config.yaml
attn_scale: 0.102
tie_embeddings: true
parallel_block: false
init: "normal"
init_std_qkv: 0.0361
init_std_up: 0.0361
optimizer: "muon_variant"
lr_head: 0.00836
warmup_steps: 200
seq_len: 512
dataset: "wikipedia_en"
MLP neurons of a small language model. Each row is named by its layer, matrix (up: input weights; down: output weights) and neuron, and shows model dimensions 16-111. Each number is 50 + 15 x the weight over its row's rms, rounded and kept within 0 to 99.
After each neuron's rows, "fires on" lists the tokens most often at its 100 highest values on Wikipedia text that the model never trained on. A number after a token or word is its count.

L4.up507:28 88 68 59 70 46 50 51 91 25 37 73 59 73 63 49 40 25 38 68 38 55 41 52 76 47 61 37 32 49 62 39 42 51 64 42 52 49 63 50 27 35 31 60 50 50 47 61 49 60 44 80 66 50 46 30 19 40 48 51 52 50 71 70 44 54 39 46 52 55 57 41 56 00 45 32 54 67 22 44 71 43 42 48 63 47 46 67 21 33 50 79 56 59 46 64
L4.down507:38 36 62 46 37 33 67 28 33 37 62 46 30 46 50 42 53 67 51 37 47 62 34 33 27 85 42 30 42 38 52 53 40 47 58 85 50 35 44 41 63 47 47 55 45 46 49 48 55 47 46 65 36 26 52 89 59 33 25 81 65 42 29 29 49 56 57 58 58 57 40 24 71 53 32 43 47 53 58 53 43 28 49 66 83 48 57 60 52 47 65 57 58 67 34 85
fires on: " " 91

L7.up540:32 53 36 35 49 41 41 28 42 45 26 26 77 55 60 88 62 37 78 58 46 38 62 51 61 11 38 55 46 73 37 32 48 44 54 36 83 49 84 66 79 68 46 39 34 52 66 58 49 55 38 47 77 68 40 59 59 45 47 55 21 48 56 40 26 63 64 70 56 67 41 77 48 40 48 36 46 56 33 33 52 51 54 54 64 53 54 56 36 46 43 91 72 43 68 80
L7.down540:54 52 75 48 33 51 49 63 69 40 66 58 45 57 58 70 80 56 51 28 55 45 55 51 32 54 48 46 21 44 59 31 59 66 45 74 67 82 22 50 42 42 63 34 32 67 24 44 61 59 61 37 50 38 34 51 43 43 34 39 73 63 47 20 67 61 63 47 81 39 61 23 61 51 39 55 50 52 50 68 71 23 52 57 74 38 57 56 56 54 24 52 54 49 33 37
fires on: " " 41, " re" 29, "-" 9, "pur" 6

L7.up270:50 78 39 57 43 57 45 73 38 49 49 73 44 51 60 35 73 29 30 46 38 44 48 63 31 66 51 58 69 56 12 22 50 67 48 56 40 40 54 35 84 46 41 27 77 51 78 38 56 60 43 46 55 22 38 53 48 74 60 36 72 64 61 48 46 51 69 37 57 45 54 56 26 43 35 70 58 43 38 40 70 51 48 49 53 70 50 68 54 39 79 32 57 64 31 29
L7.down270:66 37 38 52 70 65 29 62 35 56 50 37 55 37 30 40 34 45 63 50 61 41 71 42 42 39 45 32 69 79 49 58 57 64 36 68 53 40 41 76 31 61 43 22 36 92 47 61 49 55 73 65 58 60 62 60 31 64 53 67 37 57 68 32 41 44 36 69 27 57 71 36 67 32 69 31 58 55 73 78 48 49 50 39 60 58 47 39 59 43 37 39 68 50 46 00
fires on: " A" 23, " U" 14, " B" 13, " C" 7, " H" 5

L2.up637:51 63 58 81 70 41 47 40 54 57 35 52 36 37 53 39 55 34 76 40 98 41 38 29 47 70 47 16 43 41 36 29 50 38 49 52 32 44 45 65 48 42 66 74 44 55 73 69 75 31 54 53 59 56 47 44 53 68 34 72 40 53 51 23 33 45 44 67 79 47 63 33 68 51 43 53 44 45 68 64 45 58 51 24 61 63 44 48 62 63 30 62 53 53 61 46
L2.down637:66 37 45 44 50 56 40 53 49 47 54 46 47 53 69 74 00 41 40 58 60 46 23 83 39 25 48 48 62 61 61 42 52 52 68 48 58 16 46 39 57 48 65 54 36 43 30 55 47 48 34 42 62 64 70 33 49 38 64 53 44 68 49 39 81 54 41 18 57 68 51 65 44 71 76 43 54 27 57 44 60 60 59 63 53 46 59 47 35 33 48 39 71 38 24 57
fires on: "ing" 30, " of" 29, "'" 11, "s" 6, "ut" 5, "g" 4

L7.up31:48 42 73 56 55 61 51 07 43 47 40 49 55 13 49 42 66 51 58 55 46 63 47 53 38 45 57 18 57 44 55 50 31 61 68 40 53 56 44 60 50 55 37 59 75 47 62 90 64 50 61 42 50 61 31 64 28 35 40 52 50 56 54 22 51 76 37 42 56 76 35 32 45 57 62 56 44 78 51 49 54 37 59 47 64 52 20 45 38 53 45 53 57 53 16 53
L7.down31:50 63 51 47 49 60 58 73 95 55 39 23 42 48 67 75 49 38 60 63 63 67 54 38 64 32 38 52 38 44 83 45 52 46 24 41 60 33 39 38 55 78 67 50 47 52 64 73 70 73 67 20 67 32 55 30 37 61 54 53 54 50 24 51 50 45 30 64 47 46 80 64 51 30 61 56 45 52 40 68 57 64 50 53 72 53 38 24 38 40 55 47 40 55 43 30
fires on: " " 80, "lu" 4

L4.up64:34 34 58 44 32 84 26 49 50 63 61 65 52 31 46 54 45 25 49 69 51 55 56 45 28 53 55 18 41 61 45 37 41 51 57 27 38 69 47 39 39 71 24 51 71 64 52 69 44 46 26 33 76 73 64 69 25 43 60 57 52 29 40 36 37 33 59 52 44 48 53 35 22 21 33 46 61 34 93 63 55 52 46 32 43 39 31 61 52 43 62 33 65 74 55 27
L4.down64:43 47 41 41 54 33 58 57 42 55 52 22 63 59 34 52 56 48 70 48 46 45 60 48 54 52 53 55 86 80 45 62 61 30 64 39 61 55 20 48 48 44 49 74 30 54 65 65 55 52 22 55 27 40 21 45 60 47 55 67 60 48 32 60 64 68 15 66 38 37 44 23 58 35 55 59 53 75 60 42 44 12 48 89 24 63 43 58 57 44 36 60 57 47 53 40
fires on: "-" 44, "/" 23, "–" 6, " " 6

L7.up122:62 75 64 72 78 57 30 64 67 44 28 38 55 52 48 36 46 30 36 70 58 44 63 72 60 39 78 68 71 38 29 17 43 27 44 44 37 42 42 43 69 25 66 55 39 68 27 73 45 38 39 60 56 34 69 74 58 55 46 38 37 29 48 42 29 40 44 61 67 33 43 32 62 52 29 70 67 30 25 52 24 65 42 41 31 63 37 64 61 54 51 42 60 47 44 47
L7.down122:43 52 42 49 30 39 25 45 76 57 55 60 54 33 72 45 72 32 64 44 50 25 63 37 76 26 75 50 53 65 72 72 59 55 24 27 59 49 49 46 59 61 56 25 46 55 79 88 33 47 65 47 40 15 62 36 57 72 46 63 52 54 48 23 70 18 30 58 41 43 66 42 35 76 61 61 27 34 57 61 60 30 36 37 55 47 40 07 63 67 71 31 59 63 75 47
fires on: "\n" 18, "w" 12, "-" 10, "ic" 6, "'" 6, " received" 5

L7.up447:47 47 64 54 55 45 64 52 25 59 43 91 51 69 54 52 62 17 27 54 45 58 43 69 38 41 46 51 61 46 37 06 47 29 62 52 34 57 58 39 55 83 42 56 30 57 58 57 31 50 35 13 64 47 50 63 62 53 66 53 43 41 52 72 47 33 45 47 48 31 59 65 61 46 68 35 35 75 64 37 39 46 84 52 69 52 74 67 54 66 33 28 48 48 62 79
L7.down447:55 77 85 35 72 41 63 44 62 61 73 20 76 43 78 79 57 32 27 43 34 72 56 33 38 46 40 52 27 50 44 41 49 55 80 36 63 48 28 50 56 38 42 74 45 36 59 55 55 34 59 55 51 48 46 69 33 56 27 42 58 51 39 67 56 47 52 37 47 44 24 27 54 45 62 66 53 65 54 60 68 51 35 69 44 68 50 44 51 44 52 29 54 32 33 10
fires on: " " 47, "3" 18, "0" 9, "1" 6, "8" 4

L7.up98:63 72 61 70 48 45 54 41 30 46 13 50 65 48 60 61 31 40 45 65 36 56 29 66 41 43 32 25 48 51 39 39 58 64 72 53 35 33 79 30 26 68 28 29 47 53 42 57 58 50 34 58 60 68 57 68 51 52 54 63 47 41 52 59 64 41 53 57 42 60 38 41 58 30 55 61 79 36 73 53 61 55 55 43 87 63 36 56 52 49 68 50 80 58 34 70
L7.down98:73 52 56 46 69 35 45 34 56 48 81 68 54 47 22 49 65 58 54 31 43 42 71 50 09 59 35 49 51 45 82 39 41 47 48 47 66 63 44 41 59 35 54 54 24 67 82 53 54 27 24 33 29 70 38 55 21 59 43 42 63 19 60 49 74 34 54 35 59 62 24 28 70 45 51 42 45 75 48 39 53 44 66 34 61 71 39 68 38 42 35 55 68 62 44 44
fires on: " " 70, "1" 4

L2.up318:92 63 56 87 32 61 48 62 50 53 84 37 79 17 77 39 79 31 71 39 43 43 81 63 53 45 52 43 43 42 37 53 50 42 44 43 45 25 46 35 56 61 58 67 51 72 25 54 46 33 51 42 61 55 68 42 65 40 52 25 37 50 52 58 67 33 61 48 56 19 46 17 69 66 53 73 55 18 43 60 36 23 85 40 31 63 54 56 34 64 63 51 66 21 54 53
L2.down318:33 50 50 93 66 58 44 64 34 10 47 64 32 57 36 27 74 52 53 25 86 35 64 11 40 73 58 49 47 42 49 47 41 54 46 62 43 39 47 62 46 46 71 48 57 42 59 43 51 49 50 63 41 33 66 42 38 57 54 34 58 47 16 64 38 53 63 79 56 50 57 46 48 61 39 33 46 71 79 46 36 26 23 29 41 43 53 48 68 45 69 54 17 52 34 70
fires on: " to" 27, " and" 17, " with" 10, " are" 7, " were" 5, "\n" 5

L2.up17:52 76 50 71 64 61 50 52 51 54 47 37 41 42 38 32 57 62 37 49 51 34 53 61 78 26 48 62 62 48 43 40 59 69 56 55 24 49 65 41 38 59 40 56 43 72 24 35 62 61 44 64 42 61 60 42 42 45 71 22 41 43 81 45 46 45 46 42 65 17 76 50 49 44 58 56 42 62 46 17 52 28 56 45 50 48 51 41 63 64 27 73 67 35 35 70
L2.down17:57 36 38 59 26 46 67 61 54 57 56 42 31 58 34 35 30 51 16 74 44 70 62 62 47 49 59 70 44 40 64 94 37 61 46 45 57 71 83 56 26 53 50 51 55 33 39 64 42 66 47 61 13 32 58 59 63 36 47 33 68 47 53 41 31 44 48 41 67 42 42 52 53 69 29 31 27 72 38 57 70 43 42 69 40 55 72 44 38 36 40 52 45 64 46 76
fires on: "\"" 57, "=" 14, " (" 5

L2.up119:61 36 54 60 42 42 16 55 48 66 69 88 25 43 51 47 63 55 31 44 74 44 38 64 39 67 42 14 43 72 42 77 14 61 19 54 58 37 29 64 64 73 55 60 24 42 39 41 48 46 55 55 49 80 47 47 52 58 54 67 49 35 39 36 38 47 88 37 83 63 51 27 91 42 60 56 60 31 50 39 33 43 64 20 36 37 38 50 33 57 38 78 68 36 57 79
L2.down119:54 68 22 38 68 60 52 36 38 38 27 20 49 76 40 62 47 29 57 61 65 52 33 68 72 66 44 62 74 53 72 49 61 44 48 37 49 55 32 40 23 37 27 55 61 57 71 37 57 21 44 65 49 57 71 50 37 47 42 64 44 61 64 68 57 47 46 60 61 39 43 49 37 63 65 54 36 58 39 44 60 19 46 41 50 54 21 58 59 37 66 74 38 66 35 41
fires on: "'" 59, " no" 10, " are" 8, " Li" 5, " to" 5, "’" 4

L4.up416:42 92 59 51 45 44 63 55 34 37 44 64 49 42 32 44 50 62 33 68 54 26 30 59 56 62 50 56 62 60 47 58 44 52 50 64 22 69 63 40 47 61 25 47 51 77 59 49 41 48 38 61 89 68 34 66 43 54 72 57 39 71 46 28 44 42 50 27 60 63 46 89 48 48 25 49 58 25 39 34 60 48 58 50 79 48 61 24 30 47 63 51 39 34 76 11
L4.down416:49 59 62 38 65 36 78 44 32 44 58 51 50 32 46 23 51 65 65 46 60 55 47 41 30 55 48 56 40 35 54 47 50 32 69 45 50 29 37 90 70 28 30 65 57 45 52 48 63 44 51 08 43 42 49 40 47 74 41 72 36 41 38 55 54 44 63 44 77 48 56 31 59 56 29 36 64 39 43 67 59 46 86 38 35 36 76 51 59 74 59 48 20 25 41 77
fires on: "n" 20, "de" 12, "in" 11, "on" 5, "er" 5, "an" 4

L2.up344:45 47 45 72 72 77 58 50 52 27 54 51 60 21 26 46 57 21 56 33 47 45 36 59 50 66 43 50 58 62 25 27 23 38 45 65 48 76 71 31 33 81 47 70 72 48 96 32 51 46 52 47 39 51 33 43 65 55 66 07 70 18 40 59 57 29 33 44 31 43 44 52 52 91 55 37 52 22 72 47 41 61 26 49 48 28 45 65 61 51 55 70 67 40 66 29
L2.down344:54 49 60 28 75 78 52 70 51 49 51 64 51 45 22 60 36 63 61 39 47 39 63 72 46 55 53 44 39 65 66 47 72 69 42 52 65 60 52 51 44 21 71 57 53 68 54 29 18 39 02 64 54 64 42 40 34 41 21 75 27 48 29 36 40 56 60 48 48 58 44 62 69 48 59 63 44 71 40 58 37 47 38 46 46 50 56 60 23 75 22 52 93 60 46 79
fires on: " in" 49, "\n" 21, " along" 5

L4.up54:42 50 45 52 39 63 67 26 36 66 49 66 63 44 46 42 41 39 51 64 47 48 77 55 31 63 21 62 36 39 27 47 60 12 44 56 61 43 86 65 52 56 08 22 39 47 74 34 38 59 74 51 57 70 68 61 47 76 28 50 29 52 79 47 48 56 43 49 64 47 51 24 22 33 52 68 51 51 53 70 34 70 31 45 57 47 51 49 57 64 67 61 55 62 43 37
L4.down54:78 65 81 59 56 55 46 68 62 67 35 16 65 41 72 47 67 67 51 58 55 47 75 55 44 30 48 21 68 21 19 74 57 95 33 56 51 53 49 68 31 39 40 70 52 49 58 87 48 48 46 71 52 39 69 65 75 40 61 49 57 35 39 29 41 56 78 41 62 46 39 42 49 58 59 28 62 47 45 69 49 62 51 48 40 44 34 61 66 35 51 53 52 63 54 25
fires on: " U" 14, " M" 12, " H" 7, " UTC" 6, " R" 6, " Bo" 5

L4.up387:42 64 46 45 28 36 65 47 48 50 54 38 38 50 61 39 44 75 45 51 30 31 30 62 52 23 41 41 57 58 60 70 58 40 53 74 65 34 58 76 63 71 46 19 49 60 80 36 60 38 45 36 62 43 51 33 36 63 57 41 08 63 50 46 50 42 35 43 44 89 34 70 37 55 61 64 30 44 67 71 55 44 49 21 34 50 42 61 51 44 52 27 86 41 40 60
L4.down387:57 71 38 40 38 68 61 40 71 57 47 53 62 35 80 61 46 49 51 65 45 64 37 45 77 29 20 56 48 53 52 33 45 70 49 38 24 74 41 51 50 56 78 34 39 41 56 29 53 43 43 78 25 68 68 63 53 56 64 66 56 30 38 57 58 42 19 62 33 53 49 52 53 48 48 31 40 34 28 40 59 80 52 49 38 51 09 49 42 44 54 60 67 26 53 43
fires on: "5" 15, "6" 11, "2" 11, " |" 10, "9" 8, ";" 7

L4.up1:56 81 66 30 81 36 65 53 54 49 39 71 50 35 29 44 69 39 46 62 43 53 28 69 71 64 34 33 40 41 52 37 43 70 32 23 57 77 41 35 48 49 59 63 54 70 63 48 33 71 45 56 37 33 49 39 51 09 59 42 08 38 43 83 69 66 65 73 54 71 53 25 41 74 50 59 39 53 75 74 78 35 48 25 44 56 43 61 16 73 26 48 37 45 32 57
L4.down1:55 20 32 73 38 78 23 67 49 48 58 79 59 60 31 67 45 37 72 60 38 67 84 68 23 65 40 58 33 50 66 57 48 45 48 44 34 51 04 51 24 31 31 70 66 47 60 56 68 53 51 13 72 35 42 48 40 70 49 10 34 50 51 34 25 65 37 52 55 53 48 54 51 64 64 66 52 51 65 43 39 72 55 40 80 73 30 65 67 58 41 50 50 37 46 59
fires on: " " 77, " Award" 4, " Act" 4

L2.up295:36 36 60 59 35 74 52 43 54 59 47 44 61 39 54 65 43 34 65 67 46 45 69 57 47 73 61 76 25 47 55 38 41 63 49 57 49 32 35 48 71 50 00 42 83 37 69 75 40 25 51 32 47 65 55 61 72 55 49 41 53 39 61 33 59 54 25 37 24 53 32 69 52 33 66 68 62 37 50 42 51 42 53 74 60 37 52 32 26 52 57 27 82 52 59 45
L2.down295:62 47 39 44 67 77 32 43 18 42 42 55 46 41 53 60 75 22 40 37 13 52 68 42 47 41 46 73 73 61 37 65 64 53 66 53 39 54 54 73 68 69 18 65 49 58 55 53 34 42 37 34 66 56 39 37 33 52 36 36 56 65 66 66 64 73 47 41 57 44 62 55 50 12 64 53 60 55 38 55 31 58 60 49 65 71 44 68 51 56 46 73 55 50 08 45
fires on: "," 60, "m" 17, "t" 4

L2.up239:49 57 43 49 62 61 56 46 55 43 60 74 58 11 53 44 33 40 31 63 44 29 39 70 48 67 46 67 49 60 59 59 51 61 50 51 25 19 59 52 36 56 72 53 52 58 40 77 54 44 49 32 58 51 49 52 92 84 43 47 49 63 62 30 67 53 63 53 58 41 69 79 51 63 48 51 31 62 64 34 47 52 36 48 55 35 73 15 30 50 45 39 45 71 52 29
L2.down239:78 45 46 50 69 43 53 54 49 38 34 41 42 72 61 73 37 42 59 45 29 52 66 62 55 58 50 28 23 47 55 42 71 39 61 39 40 55 53 55 57 56 26 44 75 53 44 64 51 33 42 23 67 54 55 38 29 42 63 68 41 55 39 48 46 37 47 54 47 54 62 58 29 18 17 34 62 57 19 53 66 44 71 54 47 69 61 22 75 54 51 50 44 31 58 54
fires on: "de" 45, "." 34

L7.up373:55 62 44 84 39 67 84 65 35 53 64 40 53 54 56 47 47 45 34 43 59 49 51 53 31 53 47 67 31 53 22 41 38 51 59 47 71 54 46 64 55 23 53 43 75 35 55 21 51 43 50 91 44 64 38 32 11 39 60 59 59 63 34 46 55 51 81 40 39 94 77 33 34 55 64 56 42 59 41 72 46 43 45 39 44 27 61 60 44 36 43 44 39 63 40 46
L7.down373:34 45 44 47 66 36 40 05 63 49 34 38 50 37 63 52 81 58 57 47 40 74 63 50 50 68 41 25 52 54 42 56 66 60 43 25 26 32 28 53 35 70 59 38 42 52 45 34 45 48 29 45 51 47 48 39 49 28 18 30 71 42 46 56 73 58 35 38 50 80 62 30 47 66 41 66 52 34 56 52 58 45 49 45 59 40 58 49 43 54 86 40 52 49 57 71
fires on: " in" 21, "In" 18, " In" 12, " |" 10, "ing" 7

L4.up277:41 17 67 37 62 59 55 04 55 56 55 33 49 54 30 31 68 32 51 59 38 50 47 46 31 69 64 72 22 58 59 44 81 60 65 42 51 49 40 60 48 61 60 53 47 48 49 44 55 51 29 75 24 56 47 55 40 35 47 39 99 40 45 29 46 69 51 16 43 33 70 65 60 42 55 42 63 48 30 48 57 55 58 53 39 35 63 34 62 51 61 47 80 48 54 49
L4.down277:47 46 48 34 70 39 38 51 65 74 28 74 69 41 55 38 59 57 35 61 44 60 56 58 24 43 37 78 84 72 99 48 58 30 43 38 66 43 43 50 51 35 49 42 33 43 70 39 74 62 39 43 45 55 40 43 45 45 46 48 28 42 49 50 42 96 57 38 59 40 45 36 56 60 56 60 28 38 70 71 50 64 64 77 42 63 44 50 42 30 31 49 58 62 59 54
fires on: "-" 16, "u" 11, " Du" 10, " To" 9, "su" 7

L2.up148:57 52 73 82 28 68 32 52 55 63 37 53 37 57 49 24 57 62 56 36 51 55 73 48 50 39 45 35 37 54 20 41 54 46 45 58 43 44 44 71 45 32 04 46 61 35 65 67 89 52 55 57 47 41 36 36 36 59 56 73 47 61 61 46 34 45 35 42 54 59 72 26 59 29 35 70 58 74 41 57 65 30 30 33 20 37 44 37 43 44 36 60 70 39 60 78
L2.down148:48 72 40 38 41 39 53 36 69 30 69 39 95 58 45 45 38 49 54 53 60 49 59 49 42 72 69 54 50 50 27 62 45 69 48 40 54 12 68 46 52 32 64 59 62 48 54 44 43 54 43 69 21 48 82 20 77 32 47 42 44 61 79 34 35 60 51 51 58 83 52 45 48 17 33 28 60 58 52 64 62 60 49 58 32 69 52 49 52 43 14 38 56 52 45 40
fires on: " de" 20, " (" 11, " medal" 10, " De" 5, "°" 4

L7.up376:47 34 51 74 23 77 56 57 50 33 41 50 68 49 99 46 36 64 26 61 52 40 35 50 61 49 33 41 83 44 36 60 48 55 58 61 94 72 61 50 48 65 45 54 81 53 50 39 70 60 55 74 43 58 79 46 16 54 58 51 33 45 74 55 53 60 53 61 51 42 65 54 56 39 52 31 54 52 65 47 55 44 36 58 57 72 57 51 61 28 50 44 62 63 69 50
L7.down376:51 34 45 33 65 25 32 43 53 44 62 37 71 42 59 36 66 69 67 50 63 43 63 58 47 56 70 55 43 44 57 43 45 69 46 44 38 34 56 47 31 60 47 46 32 38 40 00 46 49 50 42 61 48 46 64 68 71 84 52 58 63 61 57 43 75 51 39 48 57 40 69 69 54 28 51 34 38 65 36 54 75 56 62 70 38 58 59 17 67 40 57 43 33 28 31
fires on: " |" 33, " GER" 10, " to" 8, "0" 5, "s" 5

L2.up26:33 47 44 32 55 52 21 35 62 38 27 60 40 47 47 48 57 50 50 66 74 47 82 57 50 73 43 73 29 40 59 55 39 66 47 62 55 46 25 39 80 37 33 71 37 31 52 34 29 77 56 25 54 58 33 65 33 73 31 51 53 05 30 79 74 53 37 36 53 62 61 50 27 63 49 35 59 70 76 21 72 37 29 25 46 79 46 47 52 47 20 46 50 44 43 41
L2.down26:45 55 53 46 30 64 49 53 42 36 43 38 52 34 31 63 56 58 55 48 51 50 59 57 24 42 52 30 78 71 72 48 28 54 55 27 42 52 44 55 63 41 43 64 17 46 53 55 23 32 52 43 43 70 26 74 49 44 57 54 61 47 52 28 44 57 45 59 63 69 36 49 35 38 67 50 42 44 26 51 38 82 77 82 76 46 43 52 72 52 51 43 57 73 59 91
fires on: " " 77, " win" 4

L7.up192:56 60 36 45 57 72 40 43 50 37 31 41 55 54 69 49 55 58 55 58 24 74 58 51 21 39 42 40 50 44 30 35 45 45 46 47 45 46 64 53 67 58 37 46 35 62 19 58 75 28 87 24 75 52 44 52 25 35 49 53 58 39 39 45 67 74 41 23 44 75 57 43 26 19 62 48 44 55 33 65 59 61 51 23 62 23 39 41 46 56 59 53 76 62 46 85
L7.down192:65 43 68 64 77 52 56 50 50 54 37 31 38 53 19 62 61 60 53 60 29 36 34 73 46 59 46 64 56 39 49 64 45 40 65 47 61 25 76 51 16 46 43 53 65 37 66 43 72 71 61 32 53 60 42 58 77 50 48 28 58 10 29 48 55 43 78 44 53 30 31 63 49 51 27 48 36 57 53 66 31 27 36 69 22 53 21 63 47 33 39 48 75 55 45 59
fires on: " an" 63, " " 5, "qu" 5, " N" 4

L4.up471:39 56 71 33 47 33 64 12 28 55 45 37 66 63 55 48 50 44 64 51 54 30 19 18 46 68 44 40 52 43 47 63 37 60 71 71 26 51 52 71 54 52 41 49 28 48 47 35 32 50 35 55 71 29 24 47 65 60 47 57 70 42 57 55 50 54 58 43 44 30 56 35 63 44 63 33 47 63 49 42 75 64 50 46 61 59 42 47 79 71 31 31 57 60 31 58
L4.down471:61 44 29 55 62 26 21 64 84 40 37 65 38 31 40 82 38 29 44 66 47 43 61 56 51 49 61 59 58 54 62 65 47 53 44 57 66 43 58 35 88 45 44 33 42 65 42 53 44 68 75 19 52 73 69 45 51 58 35 43 50 44 52 61 50 17 35 21 48 36 42 65 54 64 65 53 94 29 24 57 19 65 55 46 50 52 40 51 39 50 69 49 69 47 96 36
fires on: " of" 28, "s" 20, " |" 12, "pos" 7, " " 7, "1" 6

L2.up225:77 30 32 56 72 78 23 43 50 28 24 62 63 45 51 78 75 36 41 63 48 44 46 43 32 49 53 73 57 66 44 59 50 48 34 74 53 42 45 71 66 55 29 65 58 71 38 80 35 61 33 68 88 50 63 87 56 53 62 70 71 39 44 59 79 32 54 27 35 40 63 42 34 32 81 53 59 48 48 42 64 42 36 58 46 45 18 42 30 60 58 38 46 48 38 55
L2.down225:58 27 45 80 43 60 60 33 86 46 65 52 44 40 22 74 66 52 40 45 55 23 72 45 55 35 51 62 27 56 70 75 60 62 70 54 56 21 21 48 33 71 45 50 78 72 40 48 59 59 47 69 55 60 56 40 52 52 50 55 39 55 74 39 66 67 75 75 37 32 53 32 73 18 35 27 47 43 48 72 42 65 63 39 35 75 46 36 37 34 41 30 24 52 44 41
fires on: "ü" 14, "ö" 12, "ä" 10, "ish" 8, " U" 5, " Bun" 5

L7.up138:60 53 66 59 62 53 37 23 28 57 66 45 50 26 64 48 20 62 32 36 36 47 63 60 36 74 21 29 35 55 66 09 48 75 47 52 48 46 51 37 67 29 46 39 39 57 54 54 61 61 35 62 23 24 34 62 41 43 41 26 54 53 82 76 75 40 30 53 54 55 47 58 49 64 77 82 39 28 57 73 51 39 60 72 68 71 14 68 40 61 23 45 37 66 40 53
L7.down138:76 51 26 58 53 45 55 71 78 37 47 44 41 49 39 34 58 73 48 63 72 41 30 68 59 62 54 37 54 52 46 91 45 33 69 47 31 64 48 48 16 75 57 53 51 44 50 86 21 39 45 51 43 50 34 42 54 66 52 61 79 59 44 51 48 57 41 30 54 53 47 81 38 59 38 26 65 56 68 39 41 80 65 43 53 40 53 51 41 42 81 40 70 30 74 77
fires on: " " 50, "ed" 8

L7.up88:58 65 37 45 68 70 69 52 71 43 59 24 41 44 26 76 34 43 32 34 55 44 26 61 34 42 32 46 64 51 44 51 51 61 67 40 46 56 40 50 42 56 42 48 76 68 50 58 56 47 29 68 44 63 89 49 48 44 38 70 40 33 64 51 31 46 55 53 65 57 17 55 31 63 39 51 20 48 51 62 51 38 51 53 63 36 35 51 42 74 22 51 65 31 47 74
L7.down88:63 36 42 41 43 45 24 78 38 32 53 57 27 66 20 61 47 58 21 75 34 40 43 62 53 48 52 44 48 57 26 42 30 67 78 71 65 71 71 53 35 28 44 33 28 37 54 45 37 63 64 74 72 66 64 27 52 41 72 49 71 36 36 59 43 48 72 69 60 54 34 58 34 68 83 54 69 66 34 40 21 61 52 53 36 55 45 41 48 55 52 75 40 66 51 48
fires on: "'" 20, "th" 11, " (" 8, "n" 6, "===" 6, "d" 5

L2.up258:62 48 27 73 56 59 41 67 35 53 24 50 64 37 48 56 77 27 16 35 60 56 42 46 17 43 27 41 64 38 15 38 44 55 38 65 35 83 38 56 58 57 62 62 77 42 51 61 58 48 53 60 39 63 44 39 65 55 38 55 49 28 46 72 50 40 23 71 52 58 38 44 29 61 50 69 64 41 63 60 49 63 57 39 45 47 40 34 31 48 36 52 42 52 33 67
L2.down258:41 48 35 44 43 37 38 46 61 60 34 36 47 34 52 46 62 26 61 29 58 40 46 55 35 39 58 47 58 31 42 71 42 61 52 44 36 68 61 32 51 46 59 62 35 17 45 76 67 34 55 70 58 70 32 23 65 29 25 57 61 62 24 31 39 52 17 55 42 29 58 20 38 23 37 86 43 53 68 60 31 54 53 43 58 46 74 51 33 42 48 31 47 37 55 59
fires on: " In" 70, " in" 19, "In" 4

L4.up376:66 48 49 53 15 38 56 66 34 65 49 52 61 49 68 58 36 24 50 47 31 50 54 44 67 48 43 59 41 32 56 51 38 63 57 55 32 49 65 70 44 10 59 74 74 47 61 51 30 45 53 51 59 59 50 57 47 54 62 32 48 64 54 78 53 67 27 48 10 49 46 59 29 41 66 52 65 32 31 62 71 55 50 42 40 53 41 40 45 61 41 23 61 73 45 52
L4.down376:37 56 44 45 92 62 64 52 42 37 80 53 30 34 26 32 55 49 45 52 58 32 61 44 20 56 53 51 39 63 37 69 40 38 60 56 99 68 47 49 55 73 53 36 34 43 45 39 56 42 53 64 46 53 53 47 60 15 37 75 39 33 41 62 47 55 65 05 65 52 45 64 45 42 48 58 36 76 50 43 56 44 47 55 53 28 53 45 62 45 68 55 47 86 45 64
fires on: "," 19, "at" 18, ";" 13

L4.up280:37 43 47 33 42 41 38 40 35 56 27 44 61 69 43 32 29 58 55 75 68 48 24 43 37 21 59 41 28 47 78 63 42 53 44 75 35 33 41 58 64 39 58 38 70 63 66 51 44 62 52 45 57 33 37 63 27 78 48 38 50 45 64 67 54 62 44 34 36 38 69 71 18 43 64 79 25 61 40 61 54 49 46 35 49 57 63 38 45 49 50 51 61 72 23 67
L4.down280:31 49 57 69 48 42 64 57 43 36 31 51 52 45 32 63 41 34 46 91 63 43 53 45 44 55 37 53 51 19 51 37 41 52 63 49 32 62 70 33 60 22 51 31 83 30 40 66 19 49 46 61 44 69 38 83 54 54 34 40 59 41 88 77 52 51 42 52 50 51 38 38 42 30 71 30 34 72 50 46 61 70 32 61 33 28 42 54 54 70 49 34 58 55 49 17
fires on: " |" 47, ";" 25, "5" 9